MLP neurons of a small language model. Each row is named by its layer, matrix (up: input weights) and neuron, and shows model dimensions 80-207. Each number is 50 + 10 x the weight over its row's rms, rounded and kept within 0 to 99.
Before each neuron's rows, "fires after" lists the tokens most often just before its 100 highest values on Wikipedia text that the model never trained on. A number after a token or word is its count.

fires after: " |" 34, "|" 18, " " 13, "0" 11, "9" 9, "–" 5
L11.up465:43 53 60 52 73 52 40 44 44 51 51 51 47 61 50 55 48 59 44 67 60 55 58 40 53 54 65 58 48 75 47 60 43 67 58 45 34 32 49 53 44 50 62 49 42 56 41 48 58 53 51 29 60 47 47 53 53 36 46 60 47 54 59 59 38 64 48 46 57 54 58 52 41 60 35 45 61 46 56 55 53 52 72 63 47 57 50 43 53 46 31 36 51 48 46 43 30 45 45 40 62 52 31 39 43 45 43 60 60 72 58 33 47 46 50 35 62 52 48 52 38 57 54 61 63 31 58 45

fires after: "9" 27, "–" 23, " " 21, "0" 13
L9.up683:51 38 49 52 44 63 57 37 49 68 64 51 54 61 59 45 52 42 46 60 43 58 37 44 56 40 75 44 53 49 39 44 56 52 69 58 65 40 53 49 53 55 39 47 58 42 43 50 35 56 59 57 54 62 49 43 51 24 49 56 43 58 62 59 58 51 23 59 57 34 40 48 51 38 48 62 69 50 65 55 49 41 56 60 42 58 43 52 50 52 39 29 48 38 59 34 32 58 59 31 45 49 33 46 61 49 54 59 45 63 42 50 43 42 40 40 38 59 45 51 38 58 56 45 49 30 47 51

fires after: "." 35, " to" 16, "ed" 9
L4.up229:46 43 52 55 53 51 48 38 56 51 72 68 62 39 24 46 53 47 51 58 43 43 45 47 54 63 40 50 50 47 36 56 56 57 54 53 46 32 53 43 30 51 28 50 50 63 41 45 37 65 58 53 32 34 49 60 55 62 55 52 57 69 53 48 45 55 43 60 44 57 41 38 30 63 45 65 50 51 50 46 42 58 42 37 55 46 55 61 52 34 41 40 37 76 50 42 67 23 47 79 49 54 52 54 38 50 49 48 53 61 60 49 54 50 49 44 29 36 54 61 52 58 43 46 34 48 45 68

fires after: "\n" 20, "|" 12, "|---|" 10, " \"" 10, "-" 9, " (" 7
L9.up936:54 46 42 60 49 43 49 43 39 54 69 40 77 50 62 33 54 52 48 39 44 54 33 57 53 31 39 53 49 47 56 56 54 50 53 62 30 69 53 53 31 46 67 63 52 47 44 45 55 57 66 40 49 57 52 53 46 63 60 52 44 51 53 41 51 46 55 46 28 47 73 43 45 54 45 62 42 61 54 49 45 60 67 63 75 60 51 54 57 49 25 38 53 56 52 46 59 47 42 30 53 66 53 54 63 48 55 68 56 54 55 56 53 48 45 55 65 65 42 57 41 57 52 53 50 48 42 57

fires after: "8" 20, "9" 17, " Le" 7, "5" 6, "tro" 4, " re" 4
L8.up885:49 38 58 54 44 67 54 44 59 43 56 59 47 51 34 51 44 59 26 42 47 50 60 46 50 42 47 41 72 40 55 52 68 61 45 50 53 47 53 47 43 58 49 32 61 57 46 30 62 29 49 64 52 48 39 49 62 65 53 45 46 41 28 33 67 56 35 45 59 53 44 41 55 30 46 71 60 57 37 55 47 41 61 55 49 46 25 45 71 46 55 54 57 57 78 31 56 51 45 49 39 58 40 46 54 62 65 42 59 51 62 52 58 51 61 51 49 44 58 42 44 57 57 42 45 45 62 57

fires after: " |" 58, " " 14, " last" 6
L7.up788:65 57 52 65 64 53 54 48 54 62 55 71 65 49 58 52 36 50 54 56 50 54 39 55 35 25 57 65 53 53 48 42 62 51 47 50 45 40 61 37 55 45 49 57 54 45 39 36 54 54 52 56 54 30 44 48 61 22 45 58 61 47 51 32 40 46 37 32 49 46 47 51 41 65 33 46 55 57 53 69 46 37 41 58 36 60 47 62 56 34 38 28 48 44 33 44 35 46 42 30 44 62 39 67 43 44 56 48 43 44 51 52 43 58 61 46 44 65 58 64 42 45 51 61 71 40 48 32

fires after: "9" 30, "0" 8, "8" 7, " p" 7, "2" 6, "e" 6
L8.up104:45 57 34 69 48 60 33 48 51 48 56 62 54 55 32 75 48 65 53 39 44 41 33 58 47 60 40 43 31 59 56 65 51 57 62 68 65 73 53 63 41 48 43 52 56 54 45 49 59 49 55 51 45 54 52 14 49 44 38 51 47 52 64 59 48 50 49 48 43 61 45 28 58 47 57 60 47 35 54 43 50 52 44 32 59 46 52 53 42 61 50 60 58 44 45 47 62 56 44 52 54 62 59 50 61 32 55 52 55 49 42 60 54 50 54 30 55 63 30 54 58 48 40 39 48 55 64 40

fires after: " " 83, "-" 14
L4.up92:55 57 43 45 53 46 55 64 61 48 61 54 52 44 39 56 55 41 64 57 50 46 66 53 52 38 50 40 60 35 56 57 65 33 34 65 51 46 52 54 41 46 59 48 37 60 35 41 47 40 35 35 44 77 40 39 44 48 63 59 49 47 43 51 50 46 73 73 31 48 66 40 33 48 63 43 53 40 31 59 44 47 48 56 50 45 38 49 50 40 50 46 55 54 49 38 41 24 42 47 65 55 53 49 48 44 37 37 55 49 55 54 68 66 39 57 43 21 55 37 45 56 53 51 57 63 48 45

fires after: " " 42, " |" 30, "1" 7, "3" 5, " Total" 4
L6.up921:38 58 46 53 45 43 34 37 38 55 62 51 52 63 63 46 49 54 48 46 47 76 57 49 47 67 38 41 31 41 44 42 38 56 49 46 68 50 46 41 38 39 47 45 58 38 56 30 40 62 64 50 43 53 48 37 42 48 68 40 58 47 44 51 31 47 58 50 36 42 57 32 59 48 51 56 65 46 26 40 49 64 58 54 61 59 56 57 45 45 36 54 60 28 48 49 55 57 56 49 26 63 69 50 45 60 47 40 68 71 36 63 54 68 46 55 47 56 46 54 43 35 41 55 41 66 48 61

fires after: " " 77, " (" 12
L4.up244:56 49 57 43 42 55 57 58 35 49 52 50 59 41 43 58 45 50 59 70 52 39 56 51 55 50 46 31 40 35 41 50 63 36 29 48 44 50 48 43 54 46 55 42 50 66 55 41 60 55 36 54 29 56 36 62 44 49 58 68 49 49 57 54 53 45 45 58 61 50 50 56 43 11 48 70 48 50 37 45 28 59 63 66 36 51 48 62 50 53 30 42 37 55 50 57 48 41 47 37 51 58 49 46 65 67 50 57 45 43 60 47 50 42 52 54 58 30 62 35 42 60 66 43 53 44 57 60

fires after: " " 67, " |" 6
L12.up404:39 58 54 58 33 63 55 47 45 51 39 79 65 43 47 42 58 53 54 50 37 55 47 32 41 58 55 52 56 50 44 44 45 48 43 44 39 47 65 38 51 43 38 44 48 37 48 70 57 48 44 34 43 46 51 38 57 45 55 47 39 30 50 28 37 59 66 56 51 37 51 47 51 66 56 39 48 45 46 47 59 45 62 52 58 47 37 48 42 53 41 37 49 52 64 55 48 57 45 48 38 62 54 64 57 34 47 61 44 67 49 62 52 62 54 50 65 64 45 48 54 53 55 50 55 58 47 37

fires after: "1" 39, "w" 7, "ar" 4
L9.up347:51 27 51 53 40 52 15 46 61 55 67 44 48 51 48 53 60 75 41 42 44 44 41 49 53 47 54 39 44 34 46 42 50 52 45 52 73 37 68 54 43 55 53 43 59 47 50 63 53 38 72 33 48 42 56 33 43 49 59 55 55 38 60 59 31 56 34 43 39 35 65 44 54 65 48 64 57 63 54 50 49 36 54 56 47 57 67 48 45 46 31 55 49 48 50 56 59 47 58 41 66 49 47 47 26 48 31 48 53 30 46 42 54 73 54 53 63 47 56 57 49 57 54 54 43 59 47 57

fires after: "-" 56, " " 8
L7.up690:49 60 59 58 51 63 47 57 45 57 34 59 55 55 50 46 44 44 66 42 56 68 60 61 48 48 37 55 35 33 44 54 69 41 28 30 67 56 52 36 28 49 40 45 51 44 57 37 60 43 45 50 44 48 60 47 44 40 61 57 45 55 61 61 42 36 50 43 44 57 39 42 60 40 55 45 67 62 47 44 34 47 52 44 70 41 47 52 65 33 48 52 49 59 42 61 57 46 42 39 63 58 55 49 40 60 44 49 67 63 53 47 63 57 39 48 70 49 50 39 51 51 72 50 25 56 59 46

fires after: " |" 54, " was" 12, " " 9
L6.up436:70 54 39 52 28 52 45 58 48 40 37 52 63 53 68 52 72 42 65 60 43 49 55 52 48 55 61 34 52 44 53 53 51 60 39 45 46 43 45 52 28 45 46 57 51 66 65 47 35 54 43 53 31 50 36 35 45 61 46 41 59 48 38 60 38 57 48 41 45 51 50 58 51 54 48 74 46 72 29 39 42 44 40 63 50 54 67 66 53 52 51 49 32 59 50 59 69 35 47 35 54 48 30 46 53 53 60 57 47 54 51 42 54 41 51 39 55 38 52 51 41 56 49 55 54 57 38 41

fires after: " |" 43, ";" 6, "s" 4, " (" 4, " " 4
L11.up402:59 54 43 34 32 62 36 47 72 71 67 45 49 57 52 48 48 48 56 40 48 39 42 48 53 48 40 66 60 59 53 64 61 39 63 67 54 44 45 63 41 53 42 66 42 38 58 39 49 53 57 54 42 20 60 54 43 69 34 60 64 36 48 46 49 54 50 48 44 41 57 31 34 64 42 54 39 52 49 54 63 53 54 45 57 47 55 55 53 35 35 49 41 59 29 61 49 38 54 52 45 29 44 47 33 45 52 50 48 44 53 60 37 45 38 46 71 40 58 28 54 60 59 57 54 57 51 48

fires after: " " 34, " re" 6, " Re" 5, "-" 4, "ach" 4, "P" 4
L7.up167:54 50 60 42 44 55 36 55 40 58 50 57 50 47 55 73 47 58 47 40 41 50 50 49 44 52 64 52 44 60 56 42 42 50 49 44 36 57 49 46 47 53 50 44 44 50 42 56 59 45 60 48 58 53 41 53 41 47 54 50 34 43 39 36 52 52 61 68 63 35 51 47 58 72 53 61 62 53 51 43 32 35 52 52 34 61 47 42 48 45 47 53 47 57 43 45 43 33 44 60 52 47 48 44 35 54 73 67 41 53 30 45 62 41 60 32 77 62 50 49 49 72 44 61 58 72 43 53

fires after: "-" 26, " (" 18, "\n" 14, " by" 10, " " 9
L4.up637:45 56 47 47 38 44 43 60 44 53 54 48 56 57 55 52 57 48 40 65 65 40 54 70 53 44 39 59 58 41 59 51 50 49 34 60 46 44 52 53 48 30 52 55 31 50 40 30 40 61 69 30 59 51 44 57 41 40 61 48 33 66 50 42 55 39 62 59 32 60 63 38 50 46 44 51 38 65 30 54 41 39 63 44 49 29 49 52 72 46 34 63 41 42 41 46 50 53 42 55 51 49 48 58 61 56 59 55 47 49 62 44 50 52 58 53 56 48 43 53 50 44 59 62 43 38 51 57

fires after: " " 32, "-" 19, "," 8, ";" 5, " (" 4, " |" 4
L12.up2:62 54 69 54 52 52 41 49 53 55 62 47 60 67 48 42 54 49 63 51 52 46 53 62 61 65 45 74 43 48 52 61 53 52 55 47 16 47 45 44 61 31 52 55 51 41 38 75 55 47 54 39 61 53 51 39 39 48 53 42 62 69 43 42 43 54 75 31 49 43 55 53 48 67 35 39 37 42 66 64 60 45 44 47 43 46 52 27 57 27 38 40 50 42 43 53 36 51 35 45 62 53 34 56 41 67 50 45 34 53 58 29 57 45 45 41 47 39 65 53 39 45 59 52 63 39 50 47

fires after: " " 51, " |" 16, "1" 10, "0" 7, "Ö" 4
L6.up679:34 57 46 53 64 38 63 45 52 65 50 45 24 55 42 45 47 59 31 40 54 49 56 50 42 70 51 44 59 40 37 57 27 54 53 30 48 47 41 46 52 46 53 67 48 57 48 58 73 46 39 47 37 49 53 42 46 49 48 39 50 34 54 41 36 53 52 46 56 66 47 51 37 61 50 53 46 50 58 46 49 34 31 47 47 55 41 53 41 38 37 40 41 34 47 57 59 58 55 56 70 51 47 52 52 53 42 50 52 22 56 57 53 60 62 41 60 51 55 60 48 38 34 70 69 58 50 47

fires after: " |" 45, " " 12, "'" 10, "\n" 5, "3" 4
L9.up408:60 56 47 34 57 51 39 58 46 44 39 41 42 59 42 72 57 50 54 46 57 51 44 35 43 68 55 56 51 59 35 67 43 42 51 55 56 62 48 54 56 34 46 34 41 44 60 44 67 32 45 53 54 56 50 55 29 40 55 62 50 29 41 54 49 58 72 59 54 64 37 59 26 47 50 69 45 53 46 48 40 51 36 55 61 57 54 63 58 61 33 45 46 54 62 44 41 48 71 63 59 28 49 61 67 52 49 45 52 54 42 54 58 42 50 56 36 65 56 39 49 64 55 45 43 41 48 48

fires after: "0" 40, "9" 7, "1" 5, "8" 4, "|" 4
L11.up810:59 64 33 58 49 66 51 58 39 54 40 29 63 44 50 55 54 56 51 67 48 23 45 51 54 47 54 69 61 57 28 40 64 54 45 62 56 60 34 51 59 44 57 47 51 59 43 58 51 48 58 40 49 56 43 31 45 42 69 59 43 37 46 54 54 47 50 58 54 46 54 56 56 43 37 35 57 45 49 33 51 39 57 61 53 50 55 43 34 55 62 33 49 50 56 43 52 68 56 53 58 51 45 45 52 67 40 68 52 47 52 61 66 51 39 43 60 62 56 43 58 54 53 56 42 55 52 68

fires after: " |" 73, " " 8, " film" 4
L9.up906:60 42 56 60 53 42 38 51 52 33 59 51 55 55 64 68 42 55 58 51 55 55 56 55 54 61 39 51 55 54 36 67 42 41 61 29 29 55 38 59 62 53 26 37 55 52 46 36 41 45 53 46 42 50 39 48 53 53 33 38 52 57 35 42 46 53 66 70 42 58 56 39 47 52 43 58 45 49 65 43 62 48 41 57 52 57 44 55 43 61 57 40 50 48 62 52 53 47 53 74 47 44 53 52 53 61 50 33 54 54 54 71 40 43 40 42 42 56 72 65 35 45 66 29 48 51 36 46

fires after: "–" 18, " " 17, "0" 13, "9" 12, "|" 10, "." 8
L11.up300:34 46 51 52 69 63 41 43 39 46 51 67 52 42 44 49 50 54 57 64 49 52 52 61 44 45 45 24 55 61 50 66 59 58 49 55 54 39 43 54 26 38 57 44 55 63 46 51 53 33 43 48 46 42 53 38 61 68 50 63 60 51 56 44 42 56 50 61 43 42 51 44 56 55 50 51 41 37 64 44 65 53 43 57 62 70 43 54 48 48 53 55 43 49 60 42 33 57 49 30 65 59 48 44 51 41 37 46 66 45 55 50 55 44 44 56 66 60 60 63 43 41 52 55 58 42 66 34

fires after: ")" 38, " is" 7, "5" 4, "8" 4, " a" 4, " was" 4
L2.up832:48 49 39 63 69 58 45 52 69 37 27 53 57 51 59 52 49 57 47 42 38 46 47 48 55 46 54 39 55 32 63 37 38 61 61 59 45 49 34 66 44 38 42 46 44 56 63 37 59 32 52 59 53 35 57 58 44 57 44 48 62 55 45 65 77 35 57 61 75 66 48 54 43 52 56 39 48 54 68 33 51 44 61 49 44 50 40 56 47 48 42 37 39 57 54 40 52 54 42 57 48 50 15 56 56 57 54 39 53 57 47 48 58 51 50 53 63 39 68 42 27 60 50 36 36 51 60 36

fires after: "9" 19, "1" 19, "2" 14, " (" 12, "0" 10
L9.up855:42 38 45 57 62 67 52 42 47 44 55 48 65 57 35 33 50 60 56 36 64 34 41 52 50 56 54 63 49 56 49 41 37 40 41 55 52 46 50 42 56 35 46 50 41 67 33 50 55 43 45 55 37 54 63 37 55 58 55 51 50 39 40 49 67 48 44 59 37 55 41 39 69 53 46 29 55 49 57 36 46 40 33 42 45 28 60 46 51 52 39 55 57 43 56 49 38 54 55 54 66 54 36 54 66 49 58 50 59 32 50 48 82 48 43 32 53 48 42 44 76 59 35 66 53 55 63 37

fires after: "0" 27, "–" 25, " " 21, " |" 6, "|" 6
L11.up382:47 54 52 70 55 73 65 47 64 59 40 55 62 56 45 56 37 50 38 64 52 45 32 42 47 41 49 44 54 63 44 72 50 32 45 45 40 41 33 60 46 52 59 57 47 47 39 52 56 24 46 59 51 57 51 57 71 46 61 48 42 67 43 41 47 56 49 57 42 39 60 55 56 50 42 54 67 40 48 54 54 53 52 41 60 62 49 40 32 58 37 40 39 39 37 46 29 34 50 38 73 64 45 37 49 54 63 34 50 42 45 48 49 52 33 50 49 49 60 50 37 53 53 38 60 41 57 59

fires after: " " 58, "9" 10, " \"" 4
L9.up50:53 37 36 62 50 63 49 33 31 60 43 58 53 58 53 43 47 50 62 58 29 50 78 38 53 53 59 58 46 44 45 51 53 64 49 40 54 28 57 43 59 50 44 49 50 66 25 62 48 52 64 40 48 48 39 50 38 38 60 55 47 49 52 42 61 44 56 54 47 39 42 53 63 42 55 62 61 49 61 33 60 48 54 62 55 44 39 43 37 61 46 68 41 66 48 37 52 39 67 47 51 48 40 68 62 56 47 65 37 65 40 68 39 29 53 48 57 50 61 53 30 64 43 62 46 57 45 48

fires after: " |" 51, " the" 7, " " 6, " En" 4
L6.up320:36 38 58 58 45 49 54 47 43 56 54 54 65 65 38 51 56 74 49 56 49 47 36 41 31 55 53 62 70 55 67 47 44 56 54 54 52 35 57 38 63 26 41 62 47 45 49 50 46 64 53 47 55 64 59 55 52 43 60 49 56 38 43 61 47 67 33 57 57 41 65 57 43 74 45 63 61 64 43 29 56 57 53 43 54 48 31 58 55 64 43 58 41 61 50 55 40 36 35 60 60 49 37 48 63 38 54 65 62 53 67 67 43 54 51 48 62 52 49 56 49 53 41 44 66 55 68 31

fires after: " " 50, "\n" 6, " \"" 4
L11.up544:51 64 44 44 53 45 51 42 62 51 39 55 66 41 38 49 38 45 38 46 61 56 67 38 42 47 60 46 37 37 54 59 48 64 50 72 59 61 41 52 37 56 48 55 38 57 65 39 45 53 37 50 44 24 47 52 41 65 53 45 41 58 60 50 52 57 38 79 55 49 33 60 44 63 50 48 66 37 33 44 56 62 49 44 53 51 60 39 40 63 42 45 47 56 58 39 50 36 26 48 26 38 46 67 43 61 51 42 51 64 39 60 61 44 44 33 50 71 45 62 50 50 46 63 65 62 48 59

fires after: "\n" 79, " (" 15
L4.up750:46 47 43 59 42 63 65 66 42 29 46 58 42 45 39 53 42 52 39 52 52 57 47 57 56 59 54 65 59 60 53 47 67 58 45 57 57 34 50 38 57 48 63 29 62 39 36 48 65 51 46 36 45 54 51 79 58 47 61 53 55 47 53 55 44 45 51 58 36 50 52 58 40 28 62 58 37 50 24 48 37 55 44 46 41 43 41 44 50 66 47 58 56 32 53 51 62 36 42 51 45 53 45 57 57 56 52 57 51 55 27 45 66 64 50 33 42 42 74 36 51 59 61 50 58 67 45 34

fires after: " " 34, "9" 17, "2" 12, "3" 7, "0" 4, "1" 4
L12.up782:32 51 39 41 59 69 57 63 44 57 41 48 46 44 54 71 41 45 71 25 67 40 52 41 39 42 44 59 56 62 46 36 42 49 39 45 42 53 51 39 71 44 37 43 55 46 46 66 66 70 50 43 77 48 31 53 61 39 61 68 59 59 51 37 37 58 50 60 63 47 51 38 61 60 33 47 44 53 36 53 35 54 46 66 49 56 50 39 63 48 66 49 49 53 46 66 49 68 53 43 57 49 48 39 60 43 37 44 63 40 51 53 57 49 29 53 51 46 46 49 60 65 62 50 51 57 56 47

fires after: "1" 21, "2" 13, "9" 7, "S" 6, " Out" 6, " K" 5
L6.up692:58 41 54 61 59 58 55 53 46 48 49 58 44 43 44 52 44 57 50 50 48 63 55 54 56 49 55 59 44 57 61 56 42 56 57 47 38 57 50 48 51 37 43 50 50 51 33 56 36 58 53 27 40 25 68 34 59 43 47 58 48 42 49 25 37 57 37 55 59 40 59 35 54 55 52 46 58 51 57 64 49 67 43 58 39 53 55 52 47 53 52 33 42 23 58 67 33 60 60 60 70 77 53 66 73 43 58 56 55 49 30 40 42 52 47 39 59 59 47 57 66 48 37 59 48 37 61 52

fires after: "1" 19, ")" 13, "0" 12, " (" 10, "m" 6
L12.up549:51 61 58 43 60 33 58 53 43 43 45 33 53 46 55 46 50 60 54 50 51 67 33 55 55 43 65 60 33 45 34 60 42 49 57 52 53 39 64 42 37 56 39 60 56 41 43 56 49 36 42 55 46 33 48 34 58 51 57 46 46 43 46 52 49 61 45 53 38 54 43 33 39 42 60 35 53 50 51 51 58 40 56 39 55 41 42 57 44 49 44 37 46 40 48 42 42 69 68 30 66 49 42 36 47 62 59 64 48 26 65 54 65 55 50 44 49 35 65 56 49 43 42 56 48 44 50 36

fires after: " (" 16, "1" 15, "\n" 15, " Preced" 12, " Succeed" 11, "3" 5
L7.up232:56 65 45 51 29 71 28 44 48 59 61 71 41 57 55 58 48 60 67 51 24 62 54 41 52 48 51 51 53 44 55 59 62 47 51 53 60 46 44 47 56 55 47 53 55 49 49 38 49 61 45 46 45 60 52 26 50 44 56 42 58 61 60 72 46 53 49 65 38 42 52 45 48 48 37 73 44 47 50 52 41 19 73 54 37 37 49 43 40 58 37 59 70 56 42 42 54 49 57 61 50 49 68 31 44 48 44 56 42 52 57 36 56 59 35 52 35 30 39 49 51 56 55 52 59 64 61 52

fires after: "0" 19, "2" 14, "1" 11, " p" 7, "m" 7, "4" 6
L12.up865:41 61 45 64 53 52 33 47 65 33 51 53 44 39 52 46 54 29 47 43 56 55 70 57 59 53 57 41 50 52 38 60 53 62 35 46 64 43 63 54 33 48 47 53 46 40 61 38 41 70 70 32 67 23 44 54 44 28 49 57 55 58 43 54 70 49 43 45 29 61 53 55 63 58 40 51 53 44 51 57 49 23 52 58 53 48 54 54 39 49 51 59 41 41 86 38 46 52 52 50 53 34 62 33 37 50 42 35 38 41 47 59 64 57 41 50 58 57 54 40 45 57 53 47 36 49 61 37

fires after: "\n" 23, " \"" 21, " (" 15, "===" 8, "-" 5, "====" 4
L2.up217:45 55 44 65 54 47 43 48 67 56 61 37 64 48 53 58 58 56 39 52 43 44 60 44 30 52 55 47 51 50 44 58 44 35 45 67 32 46 60 47 54 45 51 40 64 65 43 56 46 40 50 41 50 65 51 56 26 55 41 46 32 49 53 49 67 88 34 62 51 58 53 51 53 44 53 52 55 41 58 34 41 55 54 57 55 50 50 57 41 39 24 42 48 57 52 42 46 39 42 46 58 29 59 54 80 74 59 43 41 55 49 47 47 41 59 60 59 51 51 62 61 62 60 55 65 34 27 55

fires after: "-" 39, "\n" 27, "." 14
L6.up575:62 48 49 58 46 49 54 50 58 46 56 20 54 65 61 57 59 28 67 36 67 49 60 55 31 69 31 52 52 46 47 68 51 46 45 61 56 43 38 34 50 26 38 50 56 68 43 37 45 59 52 56 22 42 36 62 49 52 39 61 50 42 60 65 54 66 51 50 39 63 67 52 39 46 56 49 46 50 49 49 46 49 47 53 49 48 62 57 39 60 42 47 72 59 60 52 46 28 34 08 73 60 42 43 64 60 46 44 50 48 45 64 58 47 37 56 59 59 48 53 54 57 57 58 48 38 36 45

fires after: " " 85, "." 5, "–" 4
L12.up124:64 39 53 56 61 41 56 39 67 59 53 39 39 50 62 70 60 59 44 56 50 47 46 43 41 36 71 46 51 41 36 48 32 66 61 38 46 44 59 41 48 51 44 44 56 53 59 40 44 67 43 48 66 36 30 44 54 46 50 41 36 51 37 55 61 48 54 55 54 42 46 58 62 35 52 61 57 48 57 45 34 64 69 42 40 45 47 62 58 47 42 31 39 53 53 35 57 53 58 55 61 38 42 51 76 54 68 34 34 40 44 52 57 38 70 39 43 41 44 50 51 48 50 57 31 49 53 52

fires after: "2" 17, "1" 15, "5" 11, "4" 11, "0" 9
L9.up1004:48 57 52 56 43 39 60 58 47 26 55 42 54 49 53 55 57 52 63 46 42 58 37 74 38 57 47 47 43 45 47 70 45 54 46 23 32 48 61 50 51 40 50 72 45 69 39 58 42 43 74 66 65 36 59 50 59 50 40 42 56 56 41 45 42 51 65 53 46 46 49 64 56 55 49 48 34 50 47 48 43 55 64 61 70 34 49 45 55 63 53 53 72 39 58 45 58 53 46 44 45 50 55 32 52 51 48 73 39 40 58 50 49 59 52 50 53 33 48 37 66 60 27 60 45 55 57 47

fires after: "1" 56, " " 40
L12.up764:46 52 49 48 51 76 41 56 61 48 55 54 56 28 50 51 50 46 48 39 56 43 59 56 52 57 48 52 54 62 49 50 37 57 49 52 46 38 40 55 62 42 28 50 56 52 44 53 49 79 56 30 42 51 49 54 70 45 52 56 59 50 38 55 64 48 44 59 55 42 45 55 52 42 54 55 34 31 54 48 38 60 51 48 35 45 52 48 54 52 47 57 50 43 68 67 36 64 50 42 39 44 44 49 53 54 39 35 43 59 44 73 52 28 43 50 38 46 55 50 49 44 49 43 29 41 53 59

fires after: " |" 49, " " 9, "2" 4, "6" 4
L9.up234:43 51 44 59 40 56 50 45 58 56 47 51 43 60 33 50 52 46 56 51 42 47 52 55 49 61 55 61 53 50 42 43 47 47 47 60 54 39 42 57 60 44 54 54 41 48 46 53 45 62 51 51 45 30 52 57 48 61 57 36 64 49 52 70 33 48 58 45 57 70 71 37 39 33 43 56 34 32 40 49 62 51 61 52 54 35 42 41 50 46 38 46 32 44 55 52 52 44 39 41 33 51 35 56 60 55 46 67 61 41 58 60 59 56 52 37 61 48 43 41 67 63 36 34 49 39 47 47

fires after: "1" 63, "." 20
L8.up1018:49 42 48 51 39 56 49 36 44 68 56 58 65 49 51 51 34 48 37 64 41 50 45 62 66 63 60 38 40 39 30 52 38 46 37 49 44 35 52 25 51 50 49 29 54 66 46 43 54 61 80 61 53 40 54 69 38 43 41 54 52 59 35 32 43 54 50 53 55 59 64 48 33 46 39 61 53 54 51 52 64 63 53 42 62 45 51 44 47 43 56 47 57 44 50 50 40 41 44 39 55 44 52 54 37 63 54 57 65 59 52 44 42 53 54 44 65 46 49 49 51 38 53 50 36 60 49 53

fires after: "1" 20, "–" 15, " " 15, "9" 10, "0" 8, "|" 7
L11.up737:56 49 53 60 40 79 68 40 46 52 46 57 72 29 51 45 48 61 53 60 58 62 53 46 50 58 52 35 43 62 60 54 57 61 60 68 44 57 41 39 45 44 44 71 41 39 62 60 44 41 64 42 45 52 57 56 39 32 57 55 32 63 40 58 53 55 34 68 58 33 36 40 41 66 73 49 63 53 54 54 53 70 38 47 57 55 16 58 29 25 59 52 35 51 49 32 35 36 41 47 48 49 47 45 51 45 56 45 70 48 41 52 54 45 33 48 36 56 34 52 43 48 42 38 57 40 60 54

fires after: " " 58, "9" 19, "-" 6
L8.up959:61 34 38 33 44 49 48 51 25 64 37 50 50 39 41 60 53 61 64 58 59 36 55 47 49 44 46 38 52 42 43 59 50 36 53 51 35 66 60 48 60 37 43 45 40 67 42 53 37 62 51 48 46 62 42 50 20 36 44 31 48 32 49 44 46 33 57 56 52 38 45 37 35 59 53 54 50 64 58 40 45 50 47 51 40 45 54 69 64 47 45 42 63 47 59 38 47 48 61 41 55 46 46 62 53 57 49 68 47 59 52 64 55 49 51 43 57 52 50 56 66 53 47 55 56 74 44 69

fires after: "–" 44, " In" 6, "in" 6, "s" 4, " in" 4, "-" 4
L8.up426:73 51 69 47 59 48 54 38 61 64 45 52 50 43 51 47 49 29 50 46 59 48 73 50 40 53 56 47 34 50 53 51 61 58 51 56 61 56 60 58 43 50 55 51 41 57 23 48 41 57 53 47 47 51 62 42 38 49 50 28 25 65 41 54 59 41 54 62 60 38 51 58 34 41 69 64 47 59 56 52 41 47 71 58 64 66 51 35 46 44 62 39 64 61 55 52 37 44 45 42 42 55 47 57 52 51 50 50 38 48 43 38 46 67 47 51 42 57 68 56 64 56 44 56 64 40 83 43

fires after: " " 45, " (" 11, "\n" 7, " |" 7, " \"" 4
L4.up743:63 42 23 58 60 44 50 45 48 53 40 39 51 36 60 45 57 72 56 51 49 27 43 63 44 57 52 46 51 39 57 55 48 35 51 41 48 44 48 39 44 53 51 38 61 61 38 40 40 46 47 48 42 63 67 53 43 45 51 51 48 39 56 56 46 69 43 55 59 32 59 64 53 63 69 59 73 46 50 43 34 57 53 52 59 56 33 73 54 38 33 57 38 55 51 54 33 45 40 59 48 55 56 52 59 36 54 60 45 54 37 61 43 36 51 61 54 32 48 52 64 30 49 42 58 70 58 49

fires after: " In" 16, " in" 15, "s" 14, "un" 6, "In" 4
L8.up84:60 44 62 51 49 64 50 50 55 74 55 45 41 53 55 60 59 57 33 49 48 41 46 51 35 51 47 50 43 55 56 52 62 59 53 46 43 35 51 78 51 32 48 64 49 45 67 52 33 42 54 43 60 45 62 37 45 48 36 45 50 52 52 27 55 60 47 45 45 52 59 56 58 35 52 40 44 64 43 54 53 41 76 43 36 49 37 47 41 44 75 19 49 58 51 52 35 39 59 57 68 45 56 37 59 51 59 64 33 37 59 26 51 46 55 28 57 63 62 49 57 45 49 66 58 54 45 45